MLP neurons of a small language model. Each row is named by its layer, matrix (down: output weights) and neuron, and shows model dimensions 218-313. Each number is 500 + 50 x the weight over its row's rms, rounded and kept within 0 to 999. Numbers have three digits each. A neuron's up and down rows have the sign that makes its largest values positive.
A block is one neuron, or neurons of one layer that tend to fire together. After each block is what it responds to, as a language model described it from the Wikipedia text at the highest values.

L5.down119:504492422488503572597463480535500368494477488414606478359539505606518602502527567551545511520556450578475602508559556524566533529505483431517486487477584474482484477525550491539467471527537487510403452479495536488483537497459486453407395478479430459468426519551459597466394481573515462538
L5.down329:514617488517480470465535464476459549480542517477453476572396423534419442529530520497525471459548464485594435428515535522493449531532559461469551461589546503436425445479489506426498522527399548527490460435526587565510525522530471491507506511502543650402521480550509542486426431530427437518
L5.down544:424568453454428430491518435447496488479477541415518513499404445402511539476514512484538512505515487461541452519474500526471502571522523348511476463544450585440519458503429477422438523520432441569477429431569525560527524513493488535550497591486486467411405521536533487484507441525546457433
L5.down618:498472551602457457502467551541567450463529482559518599469440529507459521537466492562535456517579457395461438526512448439547479487521494500520568475451506520392463532428487433488482461538451560470453559464478487577474547511529606455449572577502490438456429476557495496539452382457431416524
L5.down718:532508516494535561478543539445587417481471466431395348516596541454479456442538531553484491443395458517601549449591566529478601511497594482464478431466534477498524464474490469572501612561469546550456499509515434558569435510464472424449484501529526415542539479491502505479505543468474472470
L5.down1021:439526494521586498433584483433530578498566514454482515516502500439470449537496502485531444490417578520569551523477472528526467390534451379530532419621478530479596537427569476507480546530448487525500493510470574448535488386456443486447487453442514440379417493559514434418482559517503532495
L5.down1281:606500558487579575528485484419520491479503470582538508507467489532534592524467440485610462479466453395495460490492426461406506535423587528457493441511528546547579451487471487459473556576486521486424513611510525475545434574458444462490519483552419619397517463533539456592526398485415474532
L5.down1338:471604524499485437521540469498491498524484566396535468567466489494464526525549516497573504493453460540527425471446521571440458543490477453527559476640504586441475485497512500516508528492421517539567481463517407597542474452554492533492498619551420468492482596600487550412487509485449426467
Description: Letter A word starts. Capital A opening names and titles, especially Aa- names like Aabha, Aaran, Aandewiel; also the article a after as, is, or gave it.

L5.down267:395516461434444480450375465531586580499525318529524422516525512588457601499505539481401509495446496599574541616406466571525507443497462534558505512495545481605578577472496522646491470503516391579528500575511536502467448533460455543512470407469456480533441598565562510487529448563532467478
L5.down289:460505462459501497489427464487522569555594420466576490480467491522508460383505525559362474532428490595423531511519537558534558488468485490580479502481468555547568540471523465486561407582449496498528468511478521485475509482521569483597387448455548493548581561513480503501507531575446561446
L5.down366:495492395542551510551465477437443563540483614450501500546474460394472571529524503508383511558495477514463477526508522456524523524532583489467545421573446439544456530397497476511539416437456481522516508586537505474456482481500528453504410474596440426589569544494456480516394485518444478454
L5.down583:493528424507547429461421414587440527546455447541523520499445535551516492312434461501545493477539443546515523510522546587561480476550568487513510491545501543493511470633472519555431503513570499581558442518539471477524497521520505509501500495428523478550386493476468445484604520525544522493
L5.down694:475479473536510495526446463633518539545470334545468480493447455500511576406465441502496511580522469540502541401559560454551533409462544530485525407548470408478567516527529577478529454543519586521546478589480570501551501493448513500486475434421536530548463522489487515451519487502499437551
L5.down723:535467501488506480559446496456484590426459458562521543506565475504515553460493507502439535537488512554449557544447563577535503563533528480470543483530446539490452540368511481493513496546536477457493502532484533556526510548466441517525488546424487424623395533540470431467502481511469505484
L5.down931:523454500508525471428419477486440526522502470473424474474427567548490392539529555432516500505603558489529561515433570550528485492473441449531546471578438512565559507516428436524489469541504449540446470497520488570577507403597545438465520646453436482569503515529409509542496511506498444483
L5.down1146:544506410597509550488502530446491507536360499462533461422470482546458479465501551588534462496506546446493496544532517470549503472460507494531577510527453445467458546515603540460491453454536538554477465532412552441430447413467556499564467498548501489598576461453466558509551579488506491518
Description: Year final digits. The last digit of four-digit years in dates like in 1949, December 2009, 1925–1928, plus a few country names ending place entries in tables.

L7.down788:507452529506514512493477491546478494451524522452475455468487429532592594543544589459433554573537528522485534516482573513506471517525480481425556490443566516515488519461459494466596561457587471489565504530493548497458523479507458426483510500505459523539463466621444453497526527509581515495
Description: Passive auxiliary after subject. Forms of be (was, were, is, are) right after a noun-phrase subject, usually starting a passive, e.g. a decision was made, laws were passed.

L7.down330:472495527553582427528534523512483490473511476409489484542524458490523538561647543589557430553470402511530499528545480503555505500549430445417526516587479513500296530519525482496527492522466493506501561473526490500478514522485466530566485568448486529472424526554485541456414459479448564526
Description: Indefinite article "a". The article "a" (sometimes "the") beginning a new noun phrase mid-sentence, after as, is, in or a comma, such as "as a consequence", "is a Chinese actress".

L2.down96:602530429489441499446487444518560477471447436487514512514524535468597489438553471384535537473460531491500453519541491552497589587517551460426561525508512531593534415453522651469528395574432408451493497583558417495517507463482545566609443460451528568474550575518552541445502428523512571513
L2.down285:497517462426580477527400556464524521424469499483520597594497542467579458468536497455510583534547580470558479506483477428453509554554464549507577469465516541575501468431517564444473454542457579477505553427457547464471540477499507549479584441427600508456489541429544498420570486482538541505
L2.down433:473528520523412491524330498448444507484490469473426485509509455497498497549518521455448511406506519465500429521456452519445594544522510460493467510473579471516482467437531484482457430457489474482519476507569486538468481512524599524530469530496504525526403483482511433509425516561408482514
L2.down440:523528398477421494493404452556476521579469473464549561489471537448447537539525585419541588571450556505454563532438562466549540481426474556554598481423520598541485501465515467524577487549499542530524596541521507511474476421583543514536481545564484518451554508480489450549601501499431542481
L2.down545:507474478600508514469360535467510607450420493525594529582551523495523476498551577431430551471509484512523512507484446485470619554482448577467646467519478503534534530515561462502500376516465459556542569511498511480598485451570534532503456485523449420458525466501498479498476485526482549518
L2.down733:540428509455473493517492582479538563517557524530485559466497510428470560472520447413419580448562504453518506424522508494401474521577482507469492410484574507492475412472485481479490563508477453456502453458479506557446381477572504474538477458522500534561530400581488479481529670474537497414
L2.down1227:569599568558513493488511445531414502480487548444432570524570508447522466425483513533556534559486551485468408423474490584466519400496418491534551459501622471494556409411559563478531411529531425569443615483470453488470428525427474552551497461397571477510553468539593545461431496544504604529
L2.down1250:591545488482515534517414483502512395427462554553580437600489571499483571550410537494507569480438424479519536445537438454443617482496548572551495439474528529554452513450535515525544451486420405479445568455519497512468527481464465551556462508506441514576503545485525481447536605509539507450
Description: Proper-noun opening fragments. First word-piece of a capitalized proper name split into several tokens, often in tables or lists, such as Sal(isbury), Ul(san), Kob(ayashi).

L7.down239:461529405588584496525486588594533483463421534419494549479563487548528518550579611517584447531471452476552560413471475500513469519530440477543550564488487551493576443538475545569498471549588501564536447464536562482574508511456511525503553469490514528502403540459349552540479504587536445489
Description: Mid-number digits, list separators. Non-initial digits inside multi-digit numbers (dates, ISBNs, statistics, route numbers), plus commas or and between listed job titles.

L7.down946:523491427492500524554429481474581468458525537538454435361589463522552520479546507403437432476505508474589539489597454507450523536537480492424588505500469551581431506426458496486507391443497467529573473507493483534568481520480575425560449558532483462539526476576380546468500443456540407577
Description: Decade digit in years. The third digit of a four-digit year (the decade digit) in full dates, as in 18|1|2, 19|0|3, 14|7|9; weakly, middle pieces of split names.

L2.down120:512442460553573482510465476582519473474522535420510576461478496526436488450392395487564432554503434466505452478464525498403570558462518486437499475443481482517503511506481536398521471479575565524495545457566458475542444463520425475356475444549479439546440485559481490501460527505559501513
L2.down127:511495433531470498521405509405515534525510434576492507536483459448599524475513418447502461484546443498502475531465552483503534462508522588520520471567404503462490515476451506401516548500502510630502546475576581503478494594557585535451542382575586522474514509460583549530526527522587519612
L2.down171:417402575444466521503424440565448452474346444420454553489448492467499389536391458417542508535544466500501499555457518475425523482435504528499482469576498527515461488467565463514485556503454496636501485529545604469589441525563444519467495576519447404469482440551537477540517504436528473494
L2.down537:534492446487446457507365482477490497455493483417459572414414566526540486450523483464580513521524436520538549466594471479460601504450591516456569495515446527516524535609521531521491480456509483506553484566531490416503516483551379525458501488538544549544423500485519532483513463489514530454
L2.down619:498440399538497468501400532484531520434474521451520537478419528581541468416550520554589573535510423503499529436503517486469439545519599536507586632437533510467539510457489466414576535458621484495511559568457446551443518468586446488544501527513490474504478537477582520529555398511516509497
L2.down985:523401537416473469542483453406535511489515401530519479483462544517515449536434471525596531476329483479484420434411517558468478523564551498463513455495539517505465494482611420561460520449473490544566551431460515484512535473460566541454402448430545497563456521513481549497555534519551440531
L2.down1025:485441475540516503553271489499458508475472456366501523518453587524509557553520438509519490450562462517495473478517499445474617522484459511509472440556443540512509471425526423420460478438558573580499510549560513453497456445622452563476522455502469443482476517494465589509460436464479472418
L2.down1307:534529457526423472482486513541497492471510524487457441432487512446515479530588494553503482545493557483524484470468493523468448466402477480541502484413510510471452528467447511525474459525443510491512498525521504492391494468380481506560454446548533500540534516498555480485546507476552448520
Description: Digit 8 token. The single digit 8 inside numbers, dates, years and table cells, such as 1865, 1987, 38-67820, and score columns.

L2.down196:538513520465398546394512570563530549435475560503470512477577530456511459482532458418483595527429591513528527469495411474461513400475493546539485475439579507521463581503494592463550519628430414458464542432487428460531498446412491442461547418440548534530541508487489456386555452609460513454
L2.down210:503524473557518536474450451447459561468510528525460477520485558530533542393471559581457475453410510426551531441492443535471532537508533555489580474491515461521432497433532519482465489482449461483556499472515498571524475464583561562533404509491498500482528508481486524476479619489424539630
L2.down341:551476515465521504527384505416470611476472417533549482526454433516493560470528530497423483437430480505529514493505547561559511486427533544485502458533568463500465515486485456484487461602560530578556532475488451421380536445525505573536456547507573551491421488578450338478533497548455516560
L2.down650:512506439470529467431424508480455549566510502467563440483521401535456496520446525496467475508411527501597405562366415426546554546585571403595517484472423515488465436533476484498516487428536511515518444551577458492518515492464515546505562473488548524558523504532513478492507499477513453558
L2.down799:547439512572540443530653544508570515474481549507483471585538578489592534489515517442380500434478468497544553450423508514398400468603520539472584531501467502530519479563511489421500540581446506504516507454559518522500539582527500502507547502518529537443389543552491529434446435541516463482
L2.down817:508422436502407525522475490493541448470472519553543450499421486546471670405496514458521464519427513440501513484510513540510599458552530497507427525475484409489414389484477559432517542451404498500431555522600461395557480502505537415491500498502532440536429498487540536425508524457462526547
L2.down868:563479541509603489473475545459485508517459496480496453478540453510516461424347532543477482461433317591489465443541527364483515528443398539542447488480553415615482495564487534482472468542514530544471498490444503467508503561550475428514507488524525453405390485471415454428472513426556437521
L2.down887:470537569552540446499502586432556524581405503501534516535467514580506568448439517396528464406392540492421483546539504486493521521574523567503532444473460540514546546452497563452561527522378565510560501467539403455532458557554492476422478503452547498473383513495432500323521443477437345508
Description: Modal after clause subject. Modal verbs could, would, can, will right after the subject of a reported that-clause ("that he could", "Yunho would"); also "a" mid-sentence and some word-starts (dis-, Can-).

L7.down880:495500533493545576510476524569588490533526456507496513527430487436463496593513561452512599455536522506463535548474493445593487508458475369431537599597510463522520468479533573553559510445586555549568533474494595501507509444405398469465442494470550491579422588465533589463439507407452504528
Description: Completing a fixed phrase. Last digit of years and ages (under the age of 18, in 1985) and last word of set phrases like at sea, at the time.

L2.down98:433522501366415508461495527467499507436474556458493502548419485462446455503552558461477484403485549450427460539459472467571521479470554526502540472477493472483474422485457547457529479415473436391370573491373446539449462503587511485533478565589515533513413518455467524520543442483561438514
L2.down185:543597572455459521437399485540534498503551414501556416518570474585529443545445477477449576451523429480551455447517489573482561591471519501485462492467430544573527445516509504572494541425490538590545635535452520503505553529529521481487514546505415429569445551465587425527496466543547488523
L2.down192:475481532544489540414309534487403490506505450505585455442476467591480515470454525507448570530513518495473481509454556534454520489508535558666496501482507512497501509427543490489541481478543525457460572519507543517570474492439421454474500514501543450527449488530496533464512506468463506526
L2.down255:492474642543548467517445451502453541529464433565499427470514451520472522437383521539538478530540498469494500521464506541549442514543562442475454398477509567478496548495509504369462509479492545544465592491472574442505481483480422545561491564534427380453412492506552463490515551537517539595
L2.down313:592576569519475481507458402418481473528465549381561534516514495528480504444473456494444536507511504547556537472474490455573525485569532510442560468510494412547395449486472446451369519451508561381493479510456480495506512564577426450456465453605505443600584535504564579569376552516466457462
L2.down991:548434534543437484496497517593475620431483642605501500607486446454406483365534511419496406491532531575493515519520591535427436522505537637549485442451395490564448555526536575475481490496444502550459534520512417476491528553434496545486578496589483595516529528561496530500429506379508586450
L2.down1111:434499527508515499411435490544427515483471605491512465415563392504466545515493488520525440538474418492542463514500520561445532454514503501523552457510422520486513495473465476459469438474507596471455441520475553488475449507472390480466565438573478459497464447530500478563491632440467581449
L2.down1170:481502537492423488482371465514565484470455375493571429453507434536456550573427561537537506463520472556534446507480506474481566504451539508510515549498504470503591545469453480523591488476405442480457466538464589551543436493554365544462517566439526390511503543467433544462544528432447470559
Description: Year completion digits. Final digit of four-digit years in dates and spans, e.g. 1853, (1779–1844), plus "is" after a biography's "(born …)" parenthesis.

L5.down165:441549487508501393529446506559505544517544473491524405442477546474511495485427465437494461466451489472501443503527434615540430479401516495454460459537425585473539562420521442456561411474478526543565601506418445507462533429508542466496476599481477487490481619516468416449394537487516514539
L5.down234:482530602517543560551446443474494455544521496576467502510417566535422491439635458527508518590485445509498555561519459561491540494446487508489504476567542442509439556487499498463531433513434466611440509539524356483505564520417534500536462528474396537497488448494520414519467499497490522534
L5.down302:563518502610456407491480486444462565534472515408498457567548528440524497439473484520545526432485474558528419494519469526600457453456499480441483464521461448490456525535481430625503468532555474493463517391516445505464432571409616530535476436623481463480433407449507630486450540627590432524
L5.down526:463503490561464553466464531557609588417528366563466505632455418455519411411418488510436509395504420475467428501465455476437579561455424463514575470560452543489520589426516441539532576381548560591529455450462539497491555462542586429502601509494460481531448461479506490461506423465529550520
L5.down570:504487444481494485541507452590589518591495473495525546453462540490511512489484515497491519499436601468393575568521511590551506451506498514478510457558488567515532497572530426537572417439454498480556526514457516503459421518618571502556447525503466501537563497456469416469403541538475502500
L5.down706:503461482456492586568557459607554489541429458527513543540609539515548457470534520603512539504473417493467549576508502529514530449599454521475557477502510486516458417509548473511517513400462546448514523503550537540460507555457523443487531498597513482397495544556506533503544526481524515407
L5.down880:480580457520511454517535452478529494581538498466509504513518601446444502479541468498545385355543494501466472468501376567491535453461494448510321475600405570485534439492499476469556433525558493543500598483438524495534537471490497456424456541490400542517479583450570472432422528536440507418
L5.down1037:452395544445529516536552421519538459528467534620361457428545530465496463528493499410485489445402508451569443554569430543376458452484532572443496508494466521442540577487397474446456489551500513602550456571557457476521542572498556528502546439517493418530474441490558577426528540483478446491
Description: Year's first digit. The first digit of a four-digit year, usually after "in", a date or a dash, as in "in 1919", "1827", "31 December 1806".

L7.down249:525495539515511498564424511424522499535514400478552523486514472520466549448434436530451512470442532466528487549566442489490510538534474605500519528519476485563473448529382525456522481502512511583559562474513463461527552551489491533474468509535486516455517513546529465449424558528513343512
Description: Pre-verb auxiliaries and infinitive to. Words right before a bare verb: infinitival to, modals (would, can, will), negation not, and contraction endings like don't, we'll.

L5.down469:458429466501402571461589491504505463561434494432565378489502499469539597525522522534457471543555464486442510536503556540515479446502442491441428445427473514442524501409521514521561514500498542457440446450493511477547470413500473499555513479533534528528534476448446513519508511485530589499
L5.down555:512532542512568539446490498474532408431493559480478505483552485444562528466578563497542506516483470506536474524484393565536493473573480582489441468533544470587418569444461588541484488442491481386455433386537381459506523533485476549605587502577436491585523497471458517555435470479510521523
L5.down632:459498440473451497522430615516481472460579501466609445509542531421482487406399444507523497562415486499452499564441462518568378470535468520468470568496480482509304538455542517466365502490455591459460506485515489408543571519531567482522559451590432463539503413464504523520495529576574463490
L5.down702:622474465437522490413458517468437512568481442486416489434458476422427536467583529562469559482552508522500562605511589526542442417563454481458498484572495530543415549537491473495399542505489593491510469491546496465630436516555523511506498544556416525505459499437548500533495414508484485563
L5.down916:489416417546563591441544515425515458442452490457571471611546498543619500484489540514424452464494433565462494490518467493503430495571488556519478516466499420547412457553535548457524501467491520468469464616540516494563462469499439472511472463518488467523563521451507565488380542555548468585
L5.down1040:488481470574449525483562521586428451536504400514442489609547467522488508523583559480455476563594477447523605477459557531500500496490530516543448454526461465536316510500435471606457482400438547491431476468485481414518508482505495510505545519586513496482506400428452494523448464550525522441
L5.down1219:511625557484549569485537489539513544544566508507485489502541469590414562542485471624485537544531496397470610509465552471491500566479513540525527457560373508466440494490477448497527486449495498520493511552530596518520387619426461513522433488551453484576461439548512550521492584470502554652
L5.down1265:580451487641491474484501449569468496477481457460451414540532524469500490555601563497425453528558488460528565574506514531428626486484498504577434477607524455527340519466478495503460541386431526509505503432544542448480439541539567531449479485556474559515491465555509515443471500550505426453
Description: Main past-tense verb. The finite past-tense verb right after its subject, mostly was or were, also became, fell, founded, and took, in narrative text.

L7.down1034:513504503465562462528531521547549468541486403499500545492449441541448494476448508527494504522524512545453470495544516476454504558556488528391470492508512523463620519451508537513418527581496539521531488486458551496524500370456492523510498526482539490490471486506710485484476513478544498555
Description: Capitalized name-initial fragments. Opening word-piece of a capitalized, multi-piece proper name, mostly place names after to, of or in, such as Kl(agenfurt), Id(lib), Gro(ton).

L2.down268:454422593503457481499483496379486553526505595546542412569496478595468603488392504519455575447490456492496549488467554473481399476477586617483474422475438450489509468537543551502468521457585539515412501600507515503483348493444525458467481512542424500528475456505500494473525565408543496578
L2.down452:489491507587478523487487538541518430480479503504557474546466484526555490488515492490458472526470512448450548581543494543553570459508530546549420490584501495459426452377458512499442583418540488542508430481494558554462488567541587515501596513540512555444565480468512573495607432468484477424
L2.down704:533413513664574513497336533483469529446543576494514479543512480489498439487606530504381401595479421462536522542522489576454478477441428505509467495458437497483441423472550464532483518452528523450513521437511469497494439604517512543459399443642527446510562487439494524429519500531509502491
L2.down754:563504538598502462502349524494478470517517463525465498547516408549454526462530560387436448487582401478549481464460494457517541471482466450483563438536458408540462397430487427595561588392545489546485512476464563547450465516500473479561587595549477508519581462477500466508485528521528498515
L2.down769:511457487552391475450548558531420478459433516460539473487519453618578621475493510579551497571493524563465542458544489484482513481440492527483464542463464469476559492427429541501498499523499528514497489489464488457467494573467453505457610458489488481492523449443507535424546455539534509459
L2.down845:456484440490441482507508427605435482500562496513496507500490436484570529382557530566514543578559446489528490480527498575535447492461491523440442522473552504502448491485474559658506554534487543530474421465497536522517489547513539446552538589500550478538489485528461530486512516428570509481
L2.down971:539485546523462549468602520466493457495522393501448478524515483546531483358472485435496501539539449580521510453492503451470522484480557529409488570527402466432508454553465485561436431418411527441440465484540484429470452497517492443530542534494483506432585466521508499480434441428581545477
L2.down1311:473473465568533552399451514571467452487584428543450563546503460449549425525510492450470462519530481378424516541440469521534584377522512495532475433536531470491482475420477462461520499526454434441525544556427505587463532487475502448574455512540501528449495566558516521493454588496573422604
Description: Copular and auxiliary verbs. Forms of be and linking verbs (was, were, been, became) after a subject or has/have/had, before a predicate or participle.

L2.down29:501464475544600512568521490525502539458538423450584437459521411479546563532482551660408531549522580497494532478466510476452473505405479529532456520488566552476512438420468511542584668480510499499504571504499516491517450489570469520540433441467504436563456474517486467520451581508521468526
L2.down107:559461464503488466483358533437431543495473468499467420495513477453541518544378481387472423551514552494451471534502519384460563510445562472582527446470581558557456454396434499527479494475441461499481535518510603459422531523522504385507488498478505560485606386418569485491509507492556471541
L2.down543:452438501518585496428637453533527596518537469633372486566498464456512451487471500444420437564479492442539526488495495519414518575548449480497502520473554602609484530406441541414508515554608572493460560584441501500447497572477513537537473522504509436404448453521505514395501463525570571538
L2.down569:510514556491573540561472494633478477499542538476424482512506559494635465548501506453426500534510609534461525518510509525484539464505447514540456528507466479583443567479566429462401515524532487458466501493390441484487490456493400489552463448476495506575502471494439441458510528528471509595
L2.down761:507488479429511445536518461454470541457534427551402471412536491417533458503528464562447490504477504468491527442482482397407546565555583476615488516411537525563513548479519546422491458522551472484520540561557539507412480507442461451505476548503509467489564509510504605404535484459583518550
L2.down934:559544363559467515532422497501422547521487427522533442352505443508525444512607473508408546548459446419516510579515518466471575458473519476563529475464416577498568585478468465442481488461514542429604502507502440445498412498488487541562497499597559488527424500567450491521445530498588587569
L2.down1019:522522476490486564456484486522429501432477496518436472559500483466463457500533457467371466591501491508512484480508575568438470439568437534553537510493489542457529526498482545604484517401453512510557514521436484527398397564432480471528540499662534398510558443554483496431573473555528446551
L2.down1064:563485540553607508492551539557464475508463468465450415467452483479511507473529507497505510606519449424434540463513540431472594476578506475598551538482524493538431606470472553444472402572536550496540591507485501571403514531401413455493528508514552532503527464540449519409618472528516499653
Description: Second digit after 1. Digit tokens (mostly 0–4) directly following a leading 1, forming numbers like 12, 11, 10 in tables, dates, scores and ordinals.

L5.down67:534438520498467479534507531486475548558395437491459463495499538552478589544609578549435442447383517498483486574531484495518495475473486441540590535482569495595591467548453513499506537450445516417586551618527456480532559538568535388642469495485499442505467604481428460532487544474567505521
L5.down275:568453545509574469444430542522542466507500451501506522521566461523497488526474547514473450480516448570515480494566512468501516469503486476513519607477471433565546426546505554482541495495425596507559496408490575467577530516521429478440520467466531463565422599530505501513496564499484547540
L5.down340:492352495530473518542467524509448544541384368548494567412537562506472472500506529484503501523515481461548538550485543422480513485516506484491483505434505434500518521471475449524408457506522453413503555473484520497559476490553500572473520489473512529480487528518497447483484525488501514503
L5.down351:504551468539456534554488538525506471465521424459480475607457576474583451486585427443493593402522454423507373399511456519498468505597449499462516535571588493480506519507504536560465434498501472525496570489522531420531427410502540513525427532549539569465547505504460527446473413557464509401
L5.down567:496475408496525501529485491524487482516522523529400464482535459516504497521489459501482437481539543480557544501490516562451594533454455558503464484541501467560632474518543498515514472519520549412552483493491460523523454506538528532513413424523449465469580462525539450621484537578502510480
L5.down569:503477373484378415505465526438421523416496472476487368482438447514520516451546488578574471468560543577418505508490529545401570472448454512498429486584540477455531416431488570570500526510577534490514481529496490503489436433564445514508467494442428516432523574544498412546504535495491500525
L5.down653:444541398506511482537403518502507526556462524531368521468512504482488494480466464474463486523533524464553556560441487550517609527534460523531425502493533482509510481449554492535466470538513462430466522498488469514454416539583490590496422519517483484481549460540467459523512508541519435499
L5.down656:446540423531515511547514479408524537454531219498477504484518478546580569568520530516522520500512544458537426498481515541494610454468522460481458440584504503520635472453498452481565439551571517451464598590440441480516513551491509488447483515485520465466509398522451529500475541449514526479
Description: Proper-name first pieces. The opening word piece of a multi-token proper noun, mostly surnames, places or organizations, such as Gor(izia), Drum(mond), Crow(ther).

L2.down480:498516555493486500511490491541548474563420495457557439545563591480503496579553548488487499478497452501486456395429541565369413536583461489539500502542523561431465476541580480524455534493484486579463538496523398553491461485481456543518601503500547515471392526592519434455490466526393458528
L2.down608:537526512507480474550513384399596467489401630486591500476531560605607467567524637510584532433549419571579438549480555502518552556516471596463496558466495490412458432477544457534525493577466580552460518509408497462454497579543448503589397464523522509452534535466470492538490423432450440495
L2.down712:484422504501580488539480505475449552520430466406459465518465443553460532412487472493532523486565519436602483487464530500496429526543476595466501526454530506423452554540530436561506516519506486474462511438654517490538430496589527451470515464437566531494439492463432507556415501469453469546
L2.down780:494594540456505464475618508571549511492455374456595457512429518478481446551538518501544520566500504527597458522476533423499524519584461456453564455505491503520502479615575521529536498566455595555535567517484460565492548475588482512539512512464420462503352489558433462473483468466468476514
L2.down1046:507443453503534518566503530527538435524522501424600398476442460481529510560483467554506403498527438485521441416541486458448530542511459439470462528419499364459552533500561496445512518546516500583451566517466530475434503599455461527530474536434472441444440431513388446501488462554462477554
L2.down1235:474509536584531507572544525468463528456477484588506489480520564451568478511487502442579535484418420509636520503478518535473423499511419415457478530470450435469476495477538397502606455571533453517402446484493528528456493516508482472550465457491491484502410512586455490546377518551529598504
L2.down1268:419456551472454504494700470489480498477525551485479497467474576478468486563461547557572390583404478475540487458475526493537546425586461475471543491588388505534547503517560556482537512596461490622514510458555485559513475600441497503453451488407530551494396440503474491487450462444518489516
L2.down1282:450583475479502481522673544534526430503439574411605479460480422527479520503561548509548462495470451463485522495460540491442473537616496499471557425580486677486516444566474533501565507482379471525536609481527480603535497534492480509514431592470419470589359543552432510502497500509391416503
Description: Predicative indefinite articles. Indefinite article a/an (sometimes one or a number) after is/was, as or a comma, opening a defining noun phrase: "is a historical museum", "was an act".

L5.down142:432442466537548535537530445548539475498428462535476552453449560464556488473486512421477518430596501567449498488565539521504446392505530553483498435481508524545491532481528604502514577493553533481513532534465499471397531516508521495519530503545478573505475577496476525493463499480542524568
L5.down193:480596398482464466543432484414596505503496498387563541593535516511531444445577496567530479407550430508436420544464443572500449516527553419418403531512539445473442434456514500504555562530509419535404478474467523491484493563510546520445558598568495506490451514409475434452510487501485458562
L5.down433:466463457507535523537524504457430465466554430459408498439514508496559491503431583517515545506479514416525551569540562486511529463507477511472496549501502516493514530400499453544555487455547497542457550470478491577510565513526463496512508529454494501496530491469483496491401543495454516477
L5.down674:406497456440454568481472527553468461511508490559526528327520492509527475516492458527482495473471598495543444462511506496598374514482422572591476501481504529423508538485461509518497453509473537534489521493537589498518519490425454467493528503505560459465470575544375523425566432484551439562
L5.down700:554489423504452456502433576482566470560493569557447483460559503541436488474561468512583482536473503481503466555550475432482456452504438456555555542484495539520561566502509418552456560533455439510520510526474477498522476511555497621450576523552494607549560517474484547604506517570520551490
L5.down730:437477556489470556503600527600445529482426398483507542467424494473465402534443500493471501551545527445574535515470665544428421501476527478553443473462560510518537398505460528495571571440544579443478525538553479467466523541490490476496498560576490450592435510472482490380466505510462490579
L5.down929:548560452473507567474603435517506542556466513486499551449484512562505470504385527503483537516493477444540526462434496503487535522454535445747498545531521523474556492485509471540381495502451502479428484468510458481466468480512571490534478515560557457491522491521448563435543412584408524491
L5.down978:425553492550510487444551571624545536393480492419479574539528514509544516541518468518525456502452433484491541473433555564508545489516573471513422475501491567481518552475491501536534506550408527480485522533484528523501438455414562603488500504533553551525598557479466612536586475503574579453
Description: Digits inside numbers. Second or later digit tokens of multi-digit numbers, mostly in tables and lists, e.g. 1-3-2, the 1 of 11 June, CR 25.